Part of a small language model's weights.
Size: 7 heads of 64 (1 for keys and values), vocabulary 30200.
MLP neurons of a small language model. Each row is named by its layer, matrix (up: input weights; down: output weights) and neuron, and shows model dimensions 181-276. Each number is 50 + 12 x the weight over its row's rms, rounded and kept within 0 to 99.
A block is one neuron, or neurons of one layer that tend to fire together. Before each block is what it responds to, as a language model described it from the Wikipedia text at the highest values.

Responds to: Prepositions and transitive verbs just before their object, often a person in plot summaries: "falls for her", "comfort the bride", "proud of", cast-list "as".
L6.up1199:42 54 48 36 52 47 39 61 37 59 30 61 59 37 54 41 46 50 72 52 48 64 51 34 43 46 43 48 36 59 59 57 74 48 36 45 45 47 46 32 42 73 33 62 51 45 65 51 53 84 41 37 57 32 47 53 47 37 43 32 53 63 43 45 47 31 53 70 31 35 46 64 47 43 42 48 57 35 45 50 58 85 50 40 47 60 45 49 30 74 80 34 63 69 40 49
L6.down1199:48 63 62 29 25 55 51 61 74 57 46 48 43 37 49 60 49 70 35 52 89 22 33 39 54 41 48 61 41 51 58 47 38 54 42 61 64 68 53 49 62 52 53 49 58 73 51 46 43 35 64 51 54 71 49 64 22 50 50 48 48 54 42 45 42 43 55 32 47 63 54 62 46 51 35 79 33 71 60 57 57 40 38 15 58 34 60 34 15 38 57 70 40 43 60 47

Responds to: Continuation pieces inside names, chiefly the period in "St." before a saint or place name (St. Paul, St. Patricks), plus mid-word fragments like McCombs and Kurzweil.
L6.up1555:48 58 58 69 35 52 45 63 44 29 36 43 59 50 48 59 60 47 46 43 58 57 35 36 36 44 52 49 31 37 35 68 51 61 33 61 69 55 42 47 56 41 48 37 42 54 48 52 57 51 65 53 50 47 38 77 59 43 50 63 72 37 55 68 49 51 57 52 39 51 63 41 50 47 58 73 54 48 70 58 47 76 70 57 54 59 37 62 61 52 17 65 68 45 56 60
L6.down1555:40 40 33 42 40 64 45 65 44 66 53 65 54 45 65 54 60 50 57 62 46 24 58 43 58 36 39 59 37 52 44 51 53 51 75 26 43 62 50 48 60 34 41 57 50 51 67 40 45 78 42 54 50 54 39 59 27 44 21 62 35 45 49 59 43 30 61 56 57 41 44 53 71 28 36 47 41 35 71 24 73 32 36 26 33 65 61 37 31 51 46 46 40 34 32 42

Responds to: Newline tokens that end a sentence, paragraph, section heading (e.g. ==Career==) or table row, especially before new sections in biographies.
L4.up764:39 28 32 47 31 49 53 59 42 21 63 56 63 36 63 49 58 49 58 69 60 40 54 59 57 56 30 30 46 70 48 52 30 68 41 40 50 67 50 49 43 39 64 50 63 41 59 49 67 48 66 29 42 65 50 57 46 59 51 61 55 54 46 57 44 75 63 69 78 35 56 25 55 59 39 51 48 37 56 59 46 40 43 53 57 42 42 44 28 40 47 48 35 55 71 42
L4.down764:41 47 43 44 52 52 54 51 38 39 63 52 47 55 50 45 51 67 60 58 49 52 60 66 66 63 51 47 59 53 63 39 53 60 34 38 69 67 68 53 51 58 57 46 55 52 47 52 61 57 73 50 52 51 59 42 32 53 29 47 61 45 50 58 51 61 44 57 53 31 45 52 33 36 46 37 42 39 41 56 24 54 50 50 47 46 57 50 37 40 59 45 45 51 54 37
L4.up879:42 60 34 62 40 45 54 36 75 50 62 71 44 46 55 54 49 43 45 64 57 63 56 62 47 56 30 44 53 57 40 34 44 61 34 38 44 52 47 34 53 48 68 44 39 48 54 48 65 58 64 33 23 45 43 22 59 43 56 70 48 40 41 47 42 66 66 48 41 34 60 36 56 54 67 61 47 55 48 47 50 33 57 51 32 51 22 49 29 44 52 53 58 45 72 44
L4.down879:54 35 70 45 59 22 37 42 41 59 59 61 44 56 55 63 48 54 45 38 57 52 45 34 46 54 67 33 71 63 61 47 36 18 52 56 69 47 66 46 50 47 59 51 51 49 39 45 46 64 61 31 55 49 66 40 60 62 55 44 38 61 45 65 53 69 46 39 67 24 34 58 42 41 41 55 44 37 58 63 54 32 47 41 25 68 35 45 28 44 49 60 51 53 47 54
L4.up1175:51 54 35 62 66 44 32 56 65 61 67 75 29 40 49 41 55 53 66 38 31 61 75 44 51 65 53 47 47 59 47 34 12 39 32 46 48 59 64 42 55 52 63 54 55 52 52 40 57 39 93 36 24 65 43 51 21 25 49 56 49 59 49 55 34 60 56 50 35 41 57 48 53 56 34 50 42 49 60 27 48 41 38 36 42 54 31 54 44 43 47 38 53 59 49 46
L4.down1175:74 54 52 28 37 37 46 18 49 54 50 62 58 41 70 54 27 56 69 43 57 61 53 43 29 32 37 38 62 48 60 29 50 38 49 55 56 57 64 36 65 36 51 65 64 50 53 45 40 43 65 37 61 55 58 41 49 66 48 42 48 52 36 57 35 59 48 45 53 40 38 59 48 50 63 40 39 60 53 55 65 25 51 39 40 55 50 56 32 41 35 67 43 47 49 52
L4.up1479:55 56 25 75 70 58 37 50 61 55 54 53 35 53 54 42 35 42 55 65 53 37 63 52 48 52 34 33 55 50 58 48 36 71 25 56 62 46 65 48 72 46 54 65 58 57 49 33 65 47 72 59 33 35 63 42 42 54 41 57 85 67 39 56 51 65 48 56 54 61 40 56 53 46 47 36 58 48 54 40 48 73 50 34 58 62 51 60 34 34 62 47 42 58 53 41
L4.down1479:43 44 46 42 44 52 48 38 58 56 61 63 53 48 44 47 45 55 45 61 38 38 68 41 54 57 30 34 64 54 55 40 57 55 39 51 67 45 40 55 58 46 63 54 53 44 47 61 61 56 69 39 49 72 49 54 34 61 29 58 32 63 49 47 39 53 29 50 41 51 68 50 51 42 42 54 51 52 44 56 56 36 66 47 61 70 44 47 39 53 40 47 44 52 55 62

Responds to: Finite main verbs, mostly past tense, right after a sentence's subject name or pronoun in biographical or narrative prose, e.g. competed, revealed, urged.
L2.up259:53 46 55 34 40 59 41 54 53 32 45 49 57 51 53 55 75 58 42 68 34 41 66 46 51 49 34 35 41 54 68 68 25 60 42 38 50 56 68 48 74 47 51 70 65 71 51 49 82 51 43 67 37 38 50 58 39 34 74 61 53 46 31 40 60 37 45 53 49 41 42 46 34 70 38 53 37 56 55 36 69 67 31 48 45 53 53 75 50 26 60 46 57 50 49 37
L2.down259:30 48 47 40 64 54 72 53 62 65 35 53 36 65 48 44 26 41 70 37 35 62 55 47 27 48 48 46 49 42 34 26 40 54 53 45 34 32 47 39 53 41 39 67 51 65 48 43 37 41 53 35 49 45 38 33 48 52 37 40 70 57 56 45 37 43 39 51 43 34 37 61 60 24 60 70 63 68 56 52 40 30 34 48 62 71 45 52 57 74 48 40 61 44 56 56
L2.up345:60 70 48 43 36 55 77 44 48 41 46 58 53 41 41 47 71 44 44 48 52 47 74 70 49 51 43 51 35 45 40 46 40 51 37 31 74 54 52 40 56 63 13 64 56 40 74 26 56 56 45 59 32 39 59 63 54 44 47 50 43 57 32 38 33 62 56 72 41 47 35 47 59 80 31 61 54 69 52 29 39 53 43 30 25 60 43 42 45 60 56 59 52 59 47 56
L2.down345:39 63 82 61 44 64 45 37 38 55 60 40 34 68 64 26 59 58 60 40 63 58 47 62 63 42 51 64 49 42 65 51 49 42 64 60 61 48 73 53 54 69 47 37 53 45 31 53 41 51 47 34 71 57 51 62 65 42 43 57 41 60 29 26 48 45 46 45 43 51 52 46 31 47 61 41 48 57 51 27 34 44 61 36 49 49 40 72 53 57 53 42 46 60 60 60
L2.up1178:40 47 24 36 37 51 57 38 33 69 57 71 51 57 52 49 58 74 34 57 60 46 43 53 37 45 42 53 48 48 43 40 36 49 37 44 64 59 75 54 51 62 36 36 61 56 60 43 48 78 43 45 50 51 49 43 30 57 44 52 62 47 53 45 56 37 36 62 59 62 54 33 61 46 54 47 43 35 49 39 61 45 39 48 37 29 48 34 52 33 53 21 45 48 69 38
L2.down1178:35 59 49 27 50 46 41 51 40 32 45 53 77 71 47 79 41 47 43 34 71 45 41 51 67 48 51 53 60 49 76 52 34 47 23 56 49 55 40 73 47 67 36 52 47 46 46 38 58 70 46 53 56 57 49 62 74 51 34 64 52 51 31 47 54 42 57 47 48 55 45 64 57 51 51 60 58 67 38 43 73 43 45 30 38 25 42 54 59 44 68 56 47 68 55 55
L2.up1314:49 38 52 52 69 60 58 51 51 59 40 61 49 52 44 70 56 46 31 61 62 50 54 33 34 40 43 57 58 48 22 43 42 09 34 39 56 52 62 54 43 72 48 46 62 43 52 33 63 62 24 56 70 66 32 39 49 56 46 51 70 51 42 47 47 42 64 63 38 37 48 53 46 59 74 64 42 46 48 37 58 43 45 39 55 42 45 48 38 48 57 35 50 76 68 48
L2.down1314:43 57 55 41 58 56 61 65 52 45 58 21 54 61 36 40 40 41 49 37 42 58 66 46 59 53 39 60 51 48 49 47 44 27 40 55 47 54 39 51 63 57 33 59 47 49 45 30 51 67 60 62 51 51 32 52 61 58 30 50 63 48 41 41 44 50 62 46 52 59 52 41 55 56 52 52 45 46 43 57 66 57 59 20 39 43 54 60 32 49 70 59 40 72 51 36

Responds to: The period after the abbreviation St (St. Louis, Main St.), plus inner fragments of names in tables and lists, like Dick-ov, Al-Zenki, Chinese characters.
L2.up17:49 68 50 40 62 45 51 57 62 37 57 68 53 42 40 75 41 41 60 54 48 50 33 30 56 33 63 60 35 58 59 37 67 61 49 66 45 74 60 47 50 63 67 47 35 24 55 63 58 50 62 23 64 21 50 55 55 45 67 78 30 39 45 40 39 67 60 68 46 59 35 32 69 70 38 43 50 47 56 32 25 53 48 59 53 52 50 66 42 51 40 66 29 48 47 47
L2.down17:52 40 50 41 36 48 47 51 57 31 45 55 45 48 62 43 61 51 61 61 62 55 35 64 28 34 57 50 56 53 57 45 29 31 38 35 42 47 47 56 50 33 59 63 78 37 38 59 79 69 42 46 55 56 57 42 54 50 56 57 69 46 54 38 51 52 35 74 50 48 45 61 58 60 70 39 50 51 36 58 47 42 63 55 55 33 53 52 48 52 54 55 69 51 39 41
L2.up311:58 46 48 61 30 49 54 49 73 51 70 52 70 45 29 38 36 34 48 54 49 58 34 21 25 21 57 75 34 55 43 52 62 52 60 48 56 52 52 63 71 36 42 54 35 26 66 51 44 59 43 45 46 42 39 32 59 30 44 71 43 37 43 45 40 47 56 44 57 54 57 47 65 37 37 80 55 40 55 43 38 57 38 52 31 55 47 47 59 45 52 61 57 60 60 55
L2.down311:55 55 67 66 58 56 61 46 82 40 38 72 40 27 57 36 69 31 55 53 26 15 57 55 44 38 54 24 34 68 60 32 55 54 71 48 56 59 65 52 62 50 34 50 59 47 48 54 47 45 38 47 50 36 58 31 48 47 55 61 44 33 37 44 26 48 50 40 47 55 30 45 34 62 38 50 52 61 35 52 50 35 60 55 64 70 45 57 44 61 34 67 48 53 57 52
L2.up943:37 39 66 67 29 56 36 55 59 35 63 44 58 44 58 58 47 42 43 59 45 56 38 60 65 42 51 67 35 69 57 47 24 78 34 43 55 61 30 37 55 59 62 54 46 42 45 82 58 82 80 62 39 28 54 49 55 46 54 60 56 69 46 52 41 49 50 40 34 59 55 61 76 49 49 36 78 62 48 63 52 50 53 48 69 68 50 77 22 69 37 44 40 54 23 47
L2.down943:77 65 09 28 42 24 54 42 50 58 39 50 52 19 46 41 63 66 38 56 63 49 49 37 46 47 51 49 50 66 59 44 74 40 52 45 56 40 58 70 45 40 46 44 40 38 65 30 46 49 53 39 58 43 60 63 70 33 36 36 44 52 38 47 43 32 50 36 67 38 58 55 57 53 43 36 48 25 68 44 38 65 62 63 41 52 36 41 73 38 60 61 63 42 46 76
L2.up1467:56 75 51 36 55 48 58 45 45 50 60 56 49 45 47 55 59 55 58 82 51 44 57 32 56 52 23 40 39 73 40 42 53 51 38 59 48 50 43 50 44 39 33 47 64 58 70 48 46 64 52 42 42 60 33 37 53 47 54 56 41 36 51 43 45 62 54 47 37 48 41 33 33 49 60 52 45 69 53 54 56 63 53 43 28 22 62 47 56 53 78 56 62 58 56 11
L2.down1467:61 49 64 37 43 43 67 63 52 70 51 52 41 36 62 46 44 56 61 67 58 46 57 59 59 65 45 58 51 48 66 65 48 54 51 69 55 71 27 44 81 66 39 60 32 33 36 53 61 43 62 55 56 50 37 43 62 43 57 59 54 50 34 37 49 43 45 39 61 47 56 50 23 27 32 60 45 45 55 50 73 68 55 53 35 53 20 22 39 52 52 31 46 71 34 49

Responds to: Newline or paragraph-break tokens that end a sentence, table row, or list item, before headings like ==History==, new paragraphs, or rows.
L2.up73:36 37 05 50 55 74 67 56 52 60 47 53 46 46 67 38 43 35 62 66 64 41 62 61 44 53 25 48 57 55 40 50 42 65 48 40 54 70 55 99 58 39 56 64 54 70 51 63 59 61 52 54 48 30 59 51 39 59 51 46 55 63 47 61 58 39 50 60 43 47 54 31 47 39 62 42 53 45 77 28 28 40 26 46 47 65 60 46 52 45 53 58 36 62 60 60
L2.down73:55 51 47 45 47 51 53 52 45 42 55 50 45 63 47 47 51 45 48 50 53 34 56 57 66 52 39 39 69 61 61 43 44 54 36 40 53 55 45 53 62 38 72 48 54 53 52 53 63 50 56 54 48 47 57 44 37 55 52 59 54 47 45 43 52 56 44 39 46 39 51 48 43 56 57 40 47 50 52 45 35 50 41 52 50 50 48 50 44 51 49 50 37 56 60 48
L2.up478:35 46 41 46 51 61 50 54 72 59 47 40 55 52 45 46 44 49 72 47 55 45 61 66 38 48 12 33 61 55 49 43 45 72 45 38 48 68 63 69 55 40 37 56 42 54 52 64 79 69 46 40 35 53 28 43 36 66 34 59 61 58 41 65 36 63 58 55 49 56 45 45 39 46 44 45 35 17 66 49 12 38 41 55 44 56 47 65 49 40 43 41 19 67 64 58
L2.down478:28 55 58 38 54 52 61 42 40 37 35 59 40 72 52 55 35 35 50 55 49 34 45 39 50 43 35 35 57 58 68 48 47 55 55 28 65 65 60 46 51 45 77 39 66 51 35 51 62 32 44 62 45 50 67 38 25 55 49 41 25 71 40 38 57 57 63 49 51 58 44 42 40 54 59 50 50 63 57 57 34 30 38 50 57 47 44 45 57 55 49 54 41 51 71 59
L2.up808:44 36 26 59 64 60 56 57 50 51 48 45 35 47 42 32 51 43 63 74 48 39 71 58 46 53 31 32 46 56 47 49 47 65 43 46 35 68 58 75 45 49 40 70 48 67 45 77 68 65 55 50 38 46 50 59 25 53 46 51 55 59 48 64 45 51 56 62 54 43 65 47 43 55 49 48 56 41 56 33 33 58 19 49 49 66 47 55 39 47 70 64 33 48 63 55
L2.down808:46 46 42 45 50 53 56 48 40 33 53 55 48 69 46 43 44 48 53 59 43 37 52 51 76 50 37 47 64 44 67 42 29 60 44 47 52 55 49 51 61 37 70 46 51 53 48 46 59 51 52 51 41 53 57 50 37 56 44 55 59 49 46 44 56 52 46 49 44 43 58 50 36 52 53 51 52 47 49 52 44 50 45 53 53 54 46 47 46 52 38 54 45 57 62 60
L2.up996:39 54 27 57 58 62 43 61 57 66 60 52 51 50 51 28 28 33 60 59 51 42 56 77 51 41 29 25 58 49 51 52 61 53 33 45 47 61 53 84 69 38 45 65 47 66 55 56 59 59 56 44 25 50 38 38 41 53 43 63 63 64 42 63 55 57 57 50 47 52 63 38 50 43 49 50 55 50 52 30 45 49 20 41 50 37 44 63 47 43 44 55 38 63 62 48
L2.down996:41 51 52 44 50 47 54 54 37 33 47 61 54 63 52 44 41 38 61 53 49 35 60 42 63 45 34 48 63 47 54 50 34 62 41 41 61 58 49 45 53 46 68 43 56 54 49 47 54 54 46 50 47 48 62 41 34 61 55 52 56 59 48 48 56 60 40 50 47 50 54 52 40 64 56 44 58 53 49 60 40 43 44 44 53 58 48 50 47 51 50 54 37 59 59 59

Responds to: Mainly the period after St in saint names and places, such as St. John's, St. Croix, Bury St. Edmunds; weaker on Ed.D. and mid-name fragments.
L4.up1032:76 58 49 37 57 61 52 67 63 64 41 48 53 56 57 59 45 40 41 61 46 59 59 26 42 33 38 58 35 45 41 50 47 51 34 41 59 66 40 49 38 50 53 50 56 50 51 26 34 43 45 49 47 34 45 48 43 32 44 68 51 36 39 52 58 53 58 55 60 42 58 39 46 53 50 40 39 50 38 33 56 37 56 55 22 45 44 47 44 49 62 46 45 50 79 53
L4.down1032:46 71 62 63 58 41 58 28 60 59 60 43 53 48 73 32 56 56 81 19 66 43 42 54 22 54 50 59 54 51 44 57 53 52 64 49 36 33 68 43 73 65 48 62 40 37 62 51 39 63 50 57 58 47 44 43 40 58 48 22 61 42 47 42 52 66 32 50 56 45 66 35 47 49 52 36 62 34 43 36 55 32 41 43 52 56 51 47 44 52 42 63 92 52 63 34
L4.up1159:50 40 45 45 17 68 57 65 47 55 43 58 51 67 50 41 56 53 46 62 57 47 50 32 29 41 51 23 32 56 58 46 40 71 46 53 29 64 50 28 63 31 50 62 54 51 48 55 66 40 46 66 50 33 44 59 57 38 86 41 56 53 55 40 69 54 48 37 55 45 53 61 47 53 55 54 39 49 49 58 31 55 69 63 38 29 58 54 56 42 56 57 50 40 30 45
L4.down1159:39 53 34 44 49 26 57 26 58 48 39 40 57 56 48 56 46 35 48 72 60 35 41 45 54 57 42 43 37 03 51 50 50 44 71 56 42 77 46 39 44 49 44 31 69 62 48 45 54 55 36 51 43 38 62 29 59 45 62 56 50 50 73 68 51 65 60 40 52 44 36 69 54 53 57 66 52 52 40 33 19 43 44 41 48 66 36 47 54 72 51 65 50 57 70 44
L4.up1401:54 61 50 38 26 47 33 61 50 55 45 71 27 40 49 71 68 44 59 40 59 58 60 42 32 53 33 37 45 69 30 74 32 55 54 25 57 60 37 31 47 61 53 51 51 42 71 33 57 63 25 34 45 27 29 36 67 39 52 42 75 49 54 46 46 43 51 47 59 40 63 45 66 72 37 54 42 54 60 37 44 56 45 57 36 67 56 45 60 48 63 70 66 80 56 34
L4.down1401:34 54 53 50 53 57 37 61 50 56 52 58 20 42 55 43 53 58 56 49 59 38 68 54 60 46 54 38 58 73 59 44 50 45 34 67 50 68 39 57 54 50 31 47 41 47 65 34 56 48 38 59 77 68 55 63 45 40 53 58 67 51 60 35 44 29 61 48 64 49 45 49 64 39 36 58 49 44 54 34 63 47 49 32 38 38 69 47 32 43 37 59 25 41 42 47
L4.up1656:55 60 43 39 57 58 41 60 52 33 60 69 46 42 52 35 63 49 52 51 66 54 58 51 33 35 29 50 43 52 40 55 59 47 58 59 39 54 42 43 64 36 55 73 54 58 41 35 44 66 51 29 40 53 37 65 39 27 62 53 70 38 53 44 54 55 46 37 39 55 52 47 44 56 46 64 62 43 68 54 48 33 71 40 44 55 48 50 47 29 46 78 54 49 51 66
L4.down1656:43 43 48 52 56 67 39 65 35 57 52 32 49 43 62 49 68 41 48 51 39 40 34 57 65 77 63 44 42 79 54 43 61 40 50 42 70 59 71 48 65 76 55 34 61 30 39 52 43 45 62 66 67 51 56 61 49 68 39 51 38 62 37 37 35 52 42 58 61 42 47 43 56 54 50 47 54 55 51 58 41 38 54 48 57 49 34 56 33 67 38 38 49 58 28 45

Responds to: Line breaks that end list entries or table rows (before "- " or "|"), plus sentence-final periods before a new sentence.
L6.up1054:47 54 43 54 45 54 24 60 47 53 43 58 25 49 56 47 27 43 53 73 30 52 64 38 36 53 51 34 41 50 46 53 48 58 41 46 32 65 58 66 62 40 44 46 58 66 59 59 68 73 59 47 44 55 44 49 40 64 52 51 61 47 41 65 49 52 39 51 56 69 63 42 67 52 59 36 40 35 36 32 15 51 47 48 49 48 54 59 40 48 42 38 39 50 58 52
L6.down1054:48 53 42 58 49 58 36 34 56 51 49 51 49 42 42 28 35 39 67 53 47 55 50 44 49 49 43 39 54 49 44 51 50 66 41 65 41 58 54 54 52 48 48 57 65 57 37 52 58 56 64 59 41 51 45 53 41 59 45 41 76 55 44 57 44 53 56 55 42 54 54 54 53 44 49 36 53 45 46 42 35 52 54 52 56 55 44 51 42 37 37 39 32 52 52 54